config = dict(
    n_layer=9,
    d_model=384,
    n_head=6,
    n_kv_head=1,
    head_dim=64,
    d_mlp=1024,
    vocab_size=8192,
    activation='swiglu',
    norm='rmsnorm',
    norm_place='pre',
    norm_eps=1e-06,
    positions='rope',
    rope_base=10000.0,
    rope_fraction=1.0,
    qk_norm=True,
    attn_scale=0.125,
    bias='all',
    tie_embeddings=False,
    parallel_block=False,
    init='normal',
    init_std_qkv=0.0263,
    init_std_o=0.0,
    init_std_up=0.0263,
    init_std_down=0.0,
    optimizer='adamw',
    lr=0.00123,
    beta1=0.9,
    beta2=0.95,
    weight_decay=0.08,
    lr_head=0.00758,
    warmup_steps=344,
    schedule='wsd',
    decay_fraction=1.0,
    decay_shape='linear',
    final_lr_fraction=0.0,
    batch_tokens=131072,
    seq_len=1024,
    doc_mask=True,
    train_tokens=1312000000,
    steps=10010,
    dataset='wikipedia_en',
)
MLP neurons of a small language model. Each row is named by its layer, matrix (gate and up: input weights) and neuron, and shows model dimensions 16-143. Each number is 128 + 32 x the weight over its row's rms, rounded and kept within 0 to 255. Numbers have three digits each. A neuron's up and down rows have the sign that makes its largest values positive.
After each neuron's rows, "fires on" lists the tokens most often at its 100 highest values on Wikipedia text that the model never trained on. A number after a token or word is its count.

L3.gate214:194145143124182144132135152149116149117091142085104125124175066179130105124101130128094139133138155141180124124108107125097051062123158116116139118161144127072148077146137173146130096107128132102075157151168113146145090149120157132129120109129113138077161117092098126093111155071103162129113147074169104204131126154167095116087076145148190112099064104153095096079167110107157150115191
L3.up214:131117140117093124093112111089149101119082137170138148110167082137131115117154090141130115123094161107102157120103161135117127161161160058148117146134144177128060134167112151111124105074130133111179168135161126200116166160103140117155103085066085127136148111144105082042155134112117197107120170141131112159183131137120134141138071143113153048144072151156169216175157132121185126079135
fires on: "with " 33, "of " 14, "-" 11, "and " 11, "to " 11

L3.gate176:130122111114154117173149138142137072158117128135189095145169094088110120114177147149094096146140104148120156141142144149143102126178151146134137125115207153118142136171106117158145155098200106105147121141089113100088132180182145117107086081166088147125092089106092114159128166108185153165134159145182129201129104121087125146107164093113154117154104070108149156060118139085125129101120
L3.up176:115151027124113178098167180105145126125131145173125135195092143109129105121171087164086087165118107100156181160124094151120121160137143119129101141179140150098136136122125146119120147154102108079132154125051113105123116175188180146184114135151127138073103119087105120132092187101186117144156117116135061128109125104059100157147111081147124149087141100147125136151125160088164107091126
fires on: "–" 63, "- " 16, "and " 5, ", " 4

L3.gate337:154133110155118163131140148061141114123098115070135171143093143152131163142161165101106200090144129140137114137151090094117133167084150124128130145051188170095178112132182113111119122136156166120082104132118137128101139059131156186118103092134122136147052146175096142108112104156085100139172152101146102111159132195135073151181127080123165105104090127113184132169156164183171101151132
L3.up337:157145090112170134122090128119109179154166084136118129117090130113155137093120103149166083167036150137097103103125145173069118187108153061116174240149103183163186154097166115049146085140144151172147204125132100102110167164162129133141085128089084090138101160138124079116092072111162180122119128120134128147131139186135100184104040137112129150058117183157091194095160122034172095086152
fires on: ". " 80, "). " 20

L3.gate427:096140176154164104101177130130124124097106104136138120140099143152093080115124148141193074118228135160067133125108168161144185153077126097153106132089087097092140109208148130176161119146171156091193111111147199150129094133115138096099150135170109112108183115119127090140129177114143108120148109113117094148120098170107157065126035167097113101141163113112129126136135075119153108156105
L3.up427:127113090137150132072111140179109101129105127089104169109082153145168119085104095143167138090130092084128152108063141129130061152103098175162130162123100149099118149168151102135143039146128106088105128160147109108079121124118134147074171127115054062194079111147097173106140075131129110095143092098152077109137144120165174099173126177167122084139066188104146134131107143151079100076062
fires on: "in " 35, "of " 31, "from " 14, "ker" 4

L3.gate529:055145069202165120105151154162135076069116167118140124146090112177116080102168149176129150177129089160111202170111164114154136154093186129163166139080135125143142139175180092176102123138137144110125119094162160143112153151128135129091117140115104120053126157156135138154081100125121155184161172159156132189130133111137128117124201127156143155129119129167100069140161126185121137117124
L3.up529:164150065111139082074080145126162074086099081111087125093131098141089125098130083138117090140149077117095138130138142164133169132084142103150144148094175128129183094177138132121186144103092128165117139139090109104160160184100166149167157107122109129189152145135089086124118137117089125135168114115158091107224105082124135167126091128106139148127117132127130156185163108125194118070145
fires on: "to " 53, "in " 31, "In " 7

L3.gate1014:205136107127135038132147118127129115115081195139136126121158162176098114125090161121116111167140150150155048101093160111129078065134155091054109140119166126138118136143129130084117097155124133112088115157095133108096133156190184096109157109130155152171063152099146122097108104089116144161141126164177155103097067220118103100142134149077147066139137093129091127134111137148185143128078
L3.up1014:122168202118142148151122115109104111104143124127152185138114105188102068108125147149171062127140160136167197115093097141121160134064139076084140115132108135098120048108089066127072087116085191091156158147108113174159120120090104064064117120082177116127148196111104136109169142105134190070095093120140118096108095120196100084081103187133133087101124114101089160083221099109193081137185
fires on: "-" 20, "to " 14, "and " 9, "/" 6, "y" 5, "or " 4

L3.gate958:153157143130165134131070120106143109111081148157146107161124115148083176120134119132122150064139161119152144145120126078103149153136145078191173109043126130147125111174131133117105120100146111126165131122142174177179107132162136072154154125132138140107123069111065034161144135145134144138121167126135111189126139145104151162129125130148159138069136101088085076081195153047168213063083
L3.up958:143147179115123133077093095137122129118100087145168118137092090208086155060106159095129128130103097151137107140175119130111101061063142161112118101111151160179147079162107144111146108140088091167163153132112149141148143097168099128188071162060092099135146130126112096134152139095074150202126131161151102109075080175137145153068130099175176059127135098131096138109180183087102136121151
fires on: "of " 35, "-" 12, "0" 9, "Second " 8, "and " 6, "after " 6

L5.gate566:135150123110096049158150104166172137162104099160132142125152117136029121129104158146144090105163085125092153146068162113114103135095107147140135140104129123132153113151136131174103147109097102121162095169133099170073042087108128119186155141108084127139148111126118136143172111069130176080141075134172159167140089164123116125109144134078171125056126063099143192075131115139149092109087
L5.up566:112126118169141105156152134155138146135114164165147108099146062132086184155063161100069109145121088128124150151141196099080147122094117143090108184091152119134070114146131067164138143106127095158118116123103113171108186057134108109162072148087121144112153134128176138183166099172154156077144161162111191191093056124190180175121149127136154104145135140087141142107133159118102110157082
fires on: "| " 25, "==" 16, "of " 9, "Votes " 7, "hold " 5

L3.gate342:130187139165109113092141119117145085136094141098137144116107078148101134095074153161148175165098096136119130148124156120134125111179180099115127110086160149171165133122168086160186069080138133120168140144173158100071096136174143158095061116113065109089098119125137121136097058119097130090110174080149157193185151119088125161124153114105141136113109045134124160147164106094167134119128
L3.up342:200111100130170104153105144083088057177170160087106126131132076074120111113178126110141127066053132046116110126107134115154186138171141086113118143099143085120124161106136134127122141163148130115130146136183118071163175189114086114126159127159134119125119111107100104182174082161113141111110153147150098093094159105061119142131111140126117150075151176160114158147103096155146069097131
fires on: ", " 26, "\n" 9, "4 " 8, "7 " 7, "0 " 6, "3 " 6

L3.gate985:169095142202159117083124087123150127110115129084143172077152122189138147137138139140217136117077163165182145144105113167112124188171175126112167173144156100138116081165099111080138106099237144089088098192137135106140110202169100168102109096110169160147110111205088142149114052130183148159162068106141148141121107141111109104155104094098150128073120175125126154125117159111162162147072
L3.up985:156137095153090086142144102139119145060088116111116128070148123153122111128088120165158154170132117112160216096130139100162089165195076177123151109186187124157152172115157102095199083166102145151127111137200122138113122153132100121127162123080120125176098140176092116114119109103149121088110086118126079120081128095139125157125113098127104098184200104104048103151083037069105048113098
fires on: "and " 46, ", " 25, "born " 14, "\n\n" 13

L3.gate638:198174103192153141086118145146125173093059186140160122114106107117149083065131089183106123087134142130152099137128144120092088160139110162179146133114087152104156172171120127175091061111112137141110192126193142118156136149095180138120191115137086134123120099127119089098115132138074056109134122098140102175118137150102184132132148102109160155143132184122134133172152149171096138118069
L3.up638:104177137127157141118158194174156157106176103107173077043134099163128102098161169179141145100095130130158147165182155145151119174122134173110163162109149107139106179162124096097088129126149080161071159123147137167082128116105119078054168137104082052105150118131147127134112037139142147091160105164135087156140121193138171142131133061098120153126096178153172114114131043099090161162123
fires on: "with " 46, "ual " 4

L5.gate809:091120088152134141065134106118086125127133131100165170147169128099064085133125094101153121120128127093124157132057154147132120151138167159098181099099196179136201122141140138136157104119124147102128071106131148137099130167136194107158098091101107105097145073173068133147108088166152129091125112132144059143177128102129121083175128092139121114105057168140146121136120142070151121118110
L5.up809:124030126182102157083105119150088100154143050155118139081222115104049109108119124106154099160118127103120189051091128158157133154121139207123153152133133197108190118112174159139143158153124145150163099127118116132073138155188165139111115121154162115111144111141064134061121120115134163078138056138150098150176159124129139077148147148116138097110178191114166141088130162138090183115126
fires on: "GBR " 11, "UN " 10, "to " 9, "L " 7, "USA " 7, "by " 7

L5.gate972:176174128130117118121115135165072139173129077072054097186145111079129151118109085204122097079134138159103131110128171167119098159067170133158090127082181095085134145111126133138085138115147135115143112123168145066086101169128087146117155099176153089165191123148156131122191161129133092183128136156092135176115110137099150119148128071121096092096105167143177122133128131108092142092094
L5.up972:174136128221132133138135098145151156110081173122125059132149156097136109105045149126060095114122114151160143176145123183116112204140104143161155181107188147121108151099104093107154099116103153166092094047137127136159089120123103159135130091102143078117132146193146123108071138094120119104161145130110135165160122097099126172155154091115133111108103147069120119103106151103144109149099
fires on: "\n" 90, "av" 9

L3.gate701:125145182086113112176147167123111139141080105113090118172119126171126063108047170111158176190178172136157103161094131095175098091112179168091095135099149105159117104149107196077141103181131107118145126115136114126114143115200134102102138103118108135177099123149083153139161121172101138126105192106135104150164118107153043135109073156127164118142074056095099123114145092158109151137125
L3.up701:113142140120131082171160157171119118168062133135166157199180159109138119115085114137104167070154203137165114161191099050105070082097158145103134096172113134136115094067118133087177087121115086154113090150130086168151133115107097080147072062131142118106116131151071184140117111113119085181111125135087139179128139058167135113073107161144099128129121120109160095186140142138129143170109
fires on: " " 34, "|" 23, "(" 8, ") " 6, "199" 5

L3.gate862:098133099102073105154135103114116138121185108105096127090134120057094154043139129111148214159154099172113162128137145092121147123181091131151178167116161105145132152118173200159142156137129130113127137107165198135081106117089167145066110100164116099093097135156121126142154147137111167136173124122114085097185075168168097115112085133141129107080101166097099192107099133087101073119121
L3.up862:104108170155076144133143076145134085187067138128182154126103113155148123108089140158095105091123197115124072109129135069115134107142106132095165086093136149119106150138096096074128136152136101079126210162086167187185131184079080154135146119142199130131113152139114153168112102147112136057162098096102183113092111132091173091111178152104119128124161143134141132143137091189091177184116
fires on: "was " 47, "=" 26, "is " 21

L5.gate209:154122112137112179122107111072119080169125161088132097179122140108179083102192141114118182169086146106129159099106127166136082191090134133150095153134134107113113108119132208175127119143172148152179162123119156082158103105143094116122124082162108087071157148090108162105152169162119090136159084171116183102138128106109090127126086091140087143116230129170098132092092088174096175113080
L5.up209:155168156116138158125125147100096131172089107115122072120165177195122111121094090145141135142144096120112166123145132124113087186050149147155125116115072088153141171137086137128107113111121161102133127183105093157138192120173109154117127097122152119103061145179063128057169156113134131106143144078114110170117121167123101104109067094096163215128165065146073104052122121074101173152156
fires on: "-" 16, "ell" 11, "am" 8, "–" 8, "im" 7, "an" 7

L3.gate197:071146146101111155144120126169105101108087105139139144141148123092071132050118169146122106103127129160113147175133144133154146190115116122145172174064144125127170119119135106138146137102119084153117080106126176134135091101054127183180167125068062141112138150155115090243078119113114148101102118127141163110142088137136118089132168104121129157121174124141128137141140132150114128121132
L3.up197:112130159164092058126173134161067144119143161130167142176175083199122097101138106155110085137122114113124149202167159098164175147095139168070117124072162105129167110099132112118183109074172132119095173137073153135134088166140139157206126144177158110096089147171125147179151157174099104090144150110076204136083120104145149138111185127146116109159147156077099100124122157140141152126126
fires on: "(" 42, "\n" 8, "\" " 7, "Track " 5

L5.gate162:194144099118089107165150140168158129155104165139154136114106134128166086170157145208107090145138150091159138204087160155157158129147099166092089119118162093176139103143154142083130120115129074124091114125134139138159090071069119147108102206121142121149121125124154173197169134111131040148093144103135147121120125154114087177125126125152101113068146107134107117077080122163193146052154
L5.up162:144175154062157129178165126115133149182107158146158061151162150104111141152135141184180222187141148163139122188135109153163113174101130154096121149132119096154137166171130095108099100120129105090140148061102112083144132131136098172077189158069112096133131170100103106150103149137089144144119189094140125096109154188130061140110165095126076137054114032121119116129113141152148171177146
fires on: "a " 28, "f" 12, "er" 7, "an " 4, "k" 4

L5.gate631:095179116137066115096123093132090104170126160149119115146119165152058108138154161147135159159166194122090154130127203181103143157156174142143169082152133088129171126165135120110104131114143111116148155143167135117075110137143147089115169135143128128173170127139140154143165167121125095163143185135122141220128155155070164098128097170092170105130139111128182194103097182118179122070145
L5.up631:146134121138119094073131115158150099145138175102163139170138113176113144111130174071119060103164109136090114081127175147135155154134144117111037192107139099167094084110105137148092129157137105147121171155148107183078069096116172113130120092102138088119121054136140104118182046105132152129160098147063146094160104136108145129177147142133074130057109154197121120095091127081111113105091
fires on: "of " 88

L3.gate641:105115119140132207147107151137138125070110124166068099228173167119098176129132116098178090115090127085147095146136097107146153130084145090097128091099142150129157068115135060086143167146167138143143123135135186129158141089168142105125129124120117119081083160085119099125117136158087157169161157142166145154146120123122155169109123090127109122101116095155126108131184137094140119130158
L3.up641:142183113108213134130148133109161082138139099166156172162080077159169138166126143110145120146077133166145063127160094120133092152120169125146185153144155131140200182082165152136184157103112141044112173077082093072101137108115140183140129141113074142106109155158055154116087104147135163082127150123150092101185132122157139098154105150114138157073091084104152119151128132069108157184108
fires on: "\n\n" 72, ", " 16, ". " 5

L3.gate858:156106123094079129152171178087074090111172077144134136123121149148140151109096168112197055129138162135147115100128169132115199101139138161094127131171175133072106144136213057147155158189145104122147132126126129113081099093128086161080131103125113124212156135153156147109041054127105103129057093132140171151172097113107153217148089116106174144133148175117164107117116146132122061167122
L3.up858:100055142110148119113132105134078139100127076108099226097132114099169114143034096180115135100052143105154082047105126247125173092083110159086127125158139102076054084145156100110113128150132179105132151155140135187087133091121087089095136103159158118139178193089122081067156123115122099136100133120151161188140159139151103114115134179103129136081081156127188104082122139106114117158095
fires on: "===" 19, "==" 12, "ing" 8, "g" 6, "\"" 6

L3.gate135:173120134110162162130065154164156132185091103121128167148139050144087109154148123122107129143191131134112118140138092160181128114131084092127108159054149107091102080106163112112132233098068107150138044136140088197124122135101170132163184110114072114163131083117085106157131134106136104108165138144149138099195107142112062132133179149111151177163137107114130079117120128171202181104142
L3.up135:149113092120135117147117125126146067155208162108053151113102123172190069106092132165132144102144068084106150091103117093111162104123148148075129126146128067159143107170099150175104136141079195111089130178133138142138107123104130055144096110179116131158075124138150118135098142136122112167136112136160023108141168119129130116161160130158158144113124083126132112105092160110105120083110
fires on: "of " 24, "and " 13, "or " 10, "to " 9

L3.gate629:152153108151104109157055076163106193064003141122122178124146173151168134130073127161155075156141176115155165101114124125056103105124167119210134121188108167078164096117118138048155091101158112079091077144118139132067122093077108101071153081164162071081144122117110098161108116152129138096112114169125155184175134081094038060159094115102156069152076123147082112125145081094097184152165
L3.up629:139188089140104135105131154082121125123111190086157147116153066112174116142122108094074127131081137078151166180134184112167208072127153119103111102090137147105157080123081067095135111201166141113142136147108120165058148090108096101144156099148134184101094107111163147138105118138117123170102134116134112177184125158122130117106151107185170173156116120115169102135163127086124122202160
fires on: "and " 31, "when " 6, "while " 5, "if " 5, "With " 4, "with " 4

L3.gate251:112106176067139068168184183164149116085165168096109151161109133147119087107122141159151137060138112144156149129120187109088069102119097118138135060100143106098116147188144163052160125155126102108113111094112161181111092083140076075173168186154135090207156128117149114178164166158150106103204130129081147126114138163124169106133070116103144170111154090129110085144078086147061068115125
L3.up251:143122089156124176168119155118106088140132079168103085139157094127145128131150114156148127092104112139170106147091153115128110094142117096187152136146151135102175139111200163128086147081105135093080103125185163099142137111173111174149109122121142144123073128192168089116108103139088095149171197128137091093139125171070078129182116079111122158130132132109123141137085110111133180095165
fires on: "- " 36, "==" 31, "\n\n" 18, "\n" 13

L5.gate574:121117161130123098136085140156150137145140110087123121053142146106087110143131146125114153163149153157125139100158139059183109157104143126154117178125099168125128099142135150158145069116143159133130097139073171097095095156127159046180135133102113141085155128169125132132169145112109087107229128115123155175237100081139111119165103128123146148073092176053083160095100139159156161094109
L5.up574:140122098108182094112140134131112144139059123230189076138112171150116116160101142136045168170159071203090086125090142116141107167151065176103137151097055134158142133151106106119112114083215100099160121095082120090125157122070130098096126158098110130130107102087168117156146131068135168111148060109137143055156130164148113187109167162153106158074133121134104123151148176118088155150123
fires on: "Japanese " 16, "an " 13, "American " 10, "a " 9, "Or" 9, "professional " 7

L3.gate951:088075128071075186115088134088156125114139127140082201120082143114071099123131166081122112066118158147160147080106143157122056137112148135217190154142131148184179145145134144109130102144171131145129091105153168107095109142174128107088118145118135118146116186127093095126077065109128146078135103135120122092137104112145064114150096074099140131115104145112087121132178080099150111149096
L3.up951:185117079160111092136085163150103088117128115120093136131111174184119147103117106087144100115160123132182133144113068100152097086092226149105155105144174100108073074198158159177111122119053165179073179107157145163097150147139122136144090094146131145164167062134107160097121081109076143174109151146125057095143085118127094067148133146086145062169104156146089108102147181114141189097072
fires on: "of " 31, ": " 16, "to " 7, "tor" 5, "by " 4

L3.gate494:150164141161181161147095089098163151110110085095125115132188141124122145138049113166165105044082133103115074104134209135110083119135163165164163131175137179124146135120158134131097085103165153115143141096116120125097101124127084103098085110130080050181105146103140124157139154136144130058109160179150140127137177087110085135116144132083189077162167083092108196136155044119070162103096
L3.up494:098135112122131142075136129068134131173145078131161095104164141113114151152096133104114095110101141101101101162141122122160127112149144158140106108128158152144115176142163153139110130110142172088103145065135156096163125046165176116163123077181121165150161129155156113098193145151119139118101141123141139166174102072104084146142125125158105096140142152129136162156138133089209152131132
fires on: "with " 50, "at " 6, "use " 4, "urr" 4, "test" 4, "With " 4

L3.gate988:156145117076109116129200097111118136160128114143161143154095125133104121169174114217126065097120097164146135121096109156170099162108129146110117092093145143147121092096170157148149130119199132106199115115073180091126165109133081137079148127156104100056095108180172140160150125179146112111116115156104196157175087078104113170145163103130137122182122150100136073150110102114152108140056
L3.up988:203114120134147137107128144137202104159158141155090157096134085151075129114128092119084162104135083096172148113111138077163166094099075118176114177155190119050142147156125153129171101139084133126113162078125121132145175121129133134096135083135161198128129102161078082127169144077101151145101125082170138110177174127117083112134158154148127083086124092137154146132129179093161092149094
fires on: " " 27, "in " 23, "In " 10, "c" 9, "(" 7, "=" 6

L5.gate77:135148122150107128153106105118093161116143166108130139054093116084165158088130142126133168067173105156059165127116089117158161104148123103135111154119093114156126123177098169110134133143149088071122151085129143125121107143099088172108145115107106107078141079081123115146116127172118174158139138084121092069106093099113129117085156163140103124088106138095120159126148152112161118195153
L5.up77:125148137120143121096105083166057094125136117169172134088108078146114177109133140146150165151137164174123117098155029109136140094160090133179120190128111101130139084117124213118144109164126167142124116134091156151065150116129202161112146087135140153122131114165117129109145171085157150093183148124127153110080117120144094112134139110110118117127110161124048165120161119146185091143136
fires on: "was " 25, "Moh" 9, "ah" 6, "were " 6, "is " 5, "eg" 4

L5.gate601:139182141132172141052143108111124148134120155126141084070132147171161144086101122152141066142126181159185154095140102113086127131149126149109165077139103094108113132164172094051169092138120204048067116136139139179073124087187159173086135139118072150156150159156127111124104159091130124115101130064087125147109096149168114150116120122125130107150147142097092120152161137061128153142144
L5.up601:169051187162080161127177137123113085187157099108142112176135146085107084154193111161146181113095133119051137152077127060121134132141140127104095169137177167140169116140133148159160101104191022152106121110140111097145112174116093107202158138132173133120123055121048090167106102174131144150206152153158075090155159133096131093127143172178149154104100131149122111123052078136131153081105
fires on: "\n" 66, "\n\n" 31

L3.gate953:072113148088072204146108105098095139143155116044112136131105149139143111168130089113141181162125106165085134143089126121129135116145111138095161080142112160156079143151143105132151104144131110031088116132091135128110088088108136126125168037140167152133029133135087182159187111089099204171167146118145086116162092091113091117150155171162113157135139169096092160126117145104122115121080
L3.up953:073210110137126089110100156180133162133135092138105110177142153145124123113100170174159085077139129150125107122191060126137095105093161131059148118070152131121148141138087180155130144171066061129096151089143123168131099105198093167143133151100108110127081215149143144149173109149149074111115114111113152079086126190107110147123126124149117106082150153098121118150177153136099120125137
fires on: "(" 41, ", " 28, "as " 6, "was " 5

L3.gate564:130150121104177168096113130155142070165151095172175110178118115111130120091187086158139190126100155138152124155108142152110077161169093088142142146176142118145172186141173152113168107104105116066111119103161151125080134163126123135130122130140104123101104165194083152143105083158175129161155125097104080158125089181054135108168096101166110115082092133085117127173099111078098136080114
L3.up564:136133132140170154127117137165171094138115106199176102153095148060148119083203107135166165134065136123154077145144143157119043165182112124139191126192134121107165161143171155114181086100119144073128153107160159112097137162132179129133150134133081114097125144157125153147114083171210155195187112134124094159109140143034126079202079122114079147044115118085125137194098078066166126131101
fires on: "\n" 64, ". " 19, ", " 5, "\n\n" 5, "). " 4

L5.gate411:124143095086170170140160129143124152126133098070129112148138137165104099131171136110174170140137206129128150112129126160144082157142157140123156185119119101114191100111146157161126124045160138112055142109138159107170126117124103095120147087080154103135164105141121157078186122095103202099150137105155137111166129115101112083085090148135183066085144167138128161066083197111137088132142
L5.up411:151127116099109137111132126171144085157083153131184118138148141167080114163137146156130138129205067179184110146156085138177102169150148183105105133097087120110112069149109166111143113159118127163102161110153123104094112119133181089148061121194100161093100061129180070096131163090157132096118161150093146121080099045132169181147125086101091110111122135074114130188113117122098124158163
fires on: "of " 20, "on " 20, "from " 14, ": " 11, "at " 8, "for " 6

L3.gate719:101121154151116068077136154077101156106132170081156138161186147136162030096131136135137073214165120124142110158117139117027133159074134144164116146104141178113156127138124135099162116103150059167139152079175150164127100193165141137137135105135162087087135158102130152168120125121159157125157085161054140205140125054100129139144142076084129123131090098102127148185182080173123196116099
L3.up719:186211171122150169148135165198155146119115144142096116133112106105168157108126124115146099184175057136039158122116141150117112108093164149149169080180146227108142147149089117068114108089182037131106126132111186152074143075121172109127145083105106160050118078096116157130151151130118131121118199166176086127115154142129132118139136129149127169126209163142106147083082063125061174177131
fires on: ":" 67, "with " 14

L3.gate557:138102159144165150148121092142123122045137120104158138142109123106144138138148153154155061095131212183155128138212172092153108109187143123113130056099162079153146076148109136079102150151179084150071179105068117122172113135183041098061151169129134127143152121146165185178122082124144133149138103167096140123119091102174103119119149112137137126063098110164127073093081123095157112133126
L3.up557:138162137102092171130124158065135144089108114143060133109166126072127090072098092184127172107066138117130171125093072116075146110107134048126146096160127090135158136086106195065106146120072149095166167139128193118129134115147163176114171154073078171139165157094119129153146099127124137151169161132102190079118076089156131153170179125124133096124110134117155103138182117129223161105144
fires on: "a " 20, "\n" 10, "," 7, "-" 7, "an " 6

L3.gate22:143191140140113106196137161217082161124111167122122142138118133124135107158107133174078111112122135109103117092189173130159123155146180179145171086108171141135135125124142103116211155145145044161148163169108135088096146148091143115083149110137142128158100128182138106113131124153144116140139118126126143115156168208075111113170092179139169091163135085099199149149109114113095153083143
L3.up22:177094121132148134127205140127114096169110117138159110110112135184136149109121133087145137079072139139171110147120129150119098178119193141151113160120148105131149137142175160130130130127161101124159123131124100089145131140180112125136128125145137079140104094115086171104149120161148166085143111144171130134110140132107219060115124169148108185140156170151155061143062142118104181078110
fires on: "of " 28, "." 15, "(" 13, "0 " 6, "to " 5, "fe" 4

L5.gate684:109169122166109082125125139158128111130118164070196148096112145120150109120196158179204115099138181173106129133159159110092167129197095133192124132113127112086138066148173153153080137135113171166134124168118113104134086149154116127131151186091125166188138152176160071142125174159152120163157148100131147160179125151132096106182139172092106124086110171100133126090108133158083139136082
L5.up684:137168166098123106184154101167120109190108095135121131113173163161100104134073088167138146100183088127129160110078095100052135158137152110153092097086125039099152107115130144138127195134149118111096101111134130142125092122148117147149112112137103114111105106099182112141117109120136082096105179139101119087166123161135154153214107177126162148107118122157152091126142127117184082178194
fires on: "| " 61, "\n" 32

L3.gate747:086116150121074122117106121113124164099124102064128132160055098154066107141202119174120099165108145123145172207110087095146092089087157132142086145125181132148106104107103141081140132076130150158147127075201159190088166106160126105138078122136131086115082118074103126125165111086177104174177108119174126141148107137128100111154147172144098142106158159103121132105184111158148142127139
L3.up747:137171156107180077089136185153059143128167139123129132170137136133159163059095129113164156123122162064092144103175139099122149107121112200072136124086121106117140143092139130117125140104101088109139136130100140199120087158201145142158122096176136140076126087134144110131158162133112084176085164137117116169184112173120156122107190116142129128088179120140180107105161105093106149060094
fires on: "(" 70, "or " 6, "from " 6

L3.gate415:126125139124175138077165077078121074166189154155091126156125158107177141106178093211182218170103171153168164132059142141089104131134120107108161127135126098148165150139144132108168089126119172073090122136154147107085143121127138125105165117135179141083139172143124114135116140135195166074205143120096119129138100138104140101166045083169146157119129150129098115179113095058132111112120
L3.up415:169109127161170120117124094116106080126144108184124073145143160112168131090118119179205185127124183215152117131089138117063074148170115141153171112161124147152198129161178135130119109056105132101097109127166151085123107118157133168135153083109172125077139140182083145154085107131172151104163170141141090141130095133070121095185114112152148154094135118118118074144127094106149162121113
fires on: "\n" 55, "\n\n" 45

L5.gate398:136165126145120156210110110129109109091091141132155137105135093127127064100032076199145125127109156115170161082155135119167113190120104156160128080102120168094148143147061115100150143100106133158131143219088113146094104197166112133175173127138138134143150111095151102115143094102179065129158128139149117125117109087102144109115120145143112107072126160123158164085110121122073172141088
L5.up398:141127097150138182210145137110098103083106135184120120089162164121103167113155136129162161080099190140154120140129124139165109098096155172146148134117119155150134137115038075117106158181101119136138183147157140110169135106150135061132168084103159123171129109196127126095137095149090082102079102126153078099157098117127149151181157123127155140124127130131159111155102192129145104119127
fires on: "of " 15, "and " 12, "am" 8, "Pal" 7, "-" 6, "& " 5

L5.gate676:103078140128140091122128119148154105139096166164128128121091174172094130182176076138120153124149179139166080105116117123155165168067182092144161114104111115174173089165148140099159123105179082134133131113096157121132083131108125085124137160103118150086102123138099116150099164126163187091169125091166171106165077132099133135056159074104157060091159098129127099199117141143139103103188
L5.up676:188158118175156150164122069178116064126139102100127107084033084103127157058153135148092163109099097131147129081208140070197133061124165117086121139063139080109095148122142119119120060072121137150112131098068118161115134089117115146107054121108153167106116108147089103183142119125078144124066141089096070131156076157101132145120111160118137148099088135089083143165097119140129155105125
fires on: "\n" 38, "–" 9, "- " 7, "– " 4, "-" 4, "and " 4

L5.gate753:113158129127099104138131155178100089158141088099131125089118093084114110161146129133115137083149154216164144128198183153083143180100086133169068125128087134172200131157180115126090122115138058149094127093139145147096100104137105160106154153111127133153166174154122096161141086101135109083120132160133153123149147169103116150139112119111113169100139148128179109185152077114101131123124
L5.up753:126181121145128090091162181118103160113099117167063096104144168080119117158128134063146129072131158119132158101152058091132158151172104117155119151102156151161142095148129070127112140153125136127135124120158175157234073125107166125155094113131157125133064167122171105157156080177112088128126136070133076062145161184091112203144119147116077133132106095110109125112147144093107111071146
fires on: "\n" 90

L3.gate782:169092104130123149116061084096146083110139127142095155098172147142128171140114106131138113115086134085134193112108140149103105135171138156149146122130172077159148107123122115037122158109151139103107100155188122053113099114140139098091108095084192174122077091108096086087105158111124198155130142148146181153173131144137134088136086062123104104149167181106084149123178136102131162098150
L3.up782:126166098147143104154097182129083120139163100152149122139036140118090101139125087085109107162140099178132092110157129117166093112168144162088116201130127106147140121121157140157152171125130112121177148059108127125107167143174113196101169146169065101102076117134114134144114078129092124150111146116125132156116094121117089186171118143128154067117145111114144156129104129093210095132093
fires on: "and " 34, "after " 8, "7" 8, ", " 6, ")" 6

L3.gate670:134152093164122110107135069134180151131140095165110145080142068099122106062131175148214158083134150104074103105123168091123167063153173113193150133109103151128129071168112146120132100150206097152109074135184128098113132093150143104144105101148136072163103171180110132142166080117130123183136148085134170152176130091155131106164143124111127131115134108143171087183119141101138089135101
L3.up670:164124179135150133166094131172146099151167084145149142087180106146142137162121118158082094117144126083097144113089134143157106116095118114126135168110093130096144087132089149108123106141112139126147155209148106125120075071121129089151123099077203091120128159126071137143106107091105069147129121086118120043131170114180149153069124111138140106108149120188174090134165106136120120108169
fires on: "(" 35, "fr" 10, "The " 7, "but " 5

L3.gate482:127150126159143116102045115104090167093117197119123122111118129084142112111092117143139122118179095129113132133143137116183112118087098108147095109114163167117163098114108127137119109126092112119156103174169164161126110059107092078159126076176181130100128091157158102160157156110143100144134082114095137162131128157139073154120076190124109130149139120140136157055087110115037106145172
L3.up482:129127060118071158082179137071080150157143151109138159066119149149150128169090128193102182123119163107165128146121151146182156085144141060097100126142139207189068124127126106115151169152148143096122145109166065101151137142116137160123166124170118192165088122180104148108146105107073130094085166162155100130170120123145102160142112097120145145110189098113097123154113097098168164108117
fires on: "and " 58, "." 19, "& " 10, "z" 4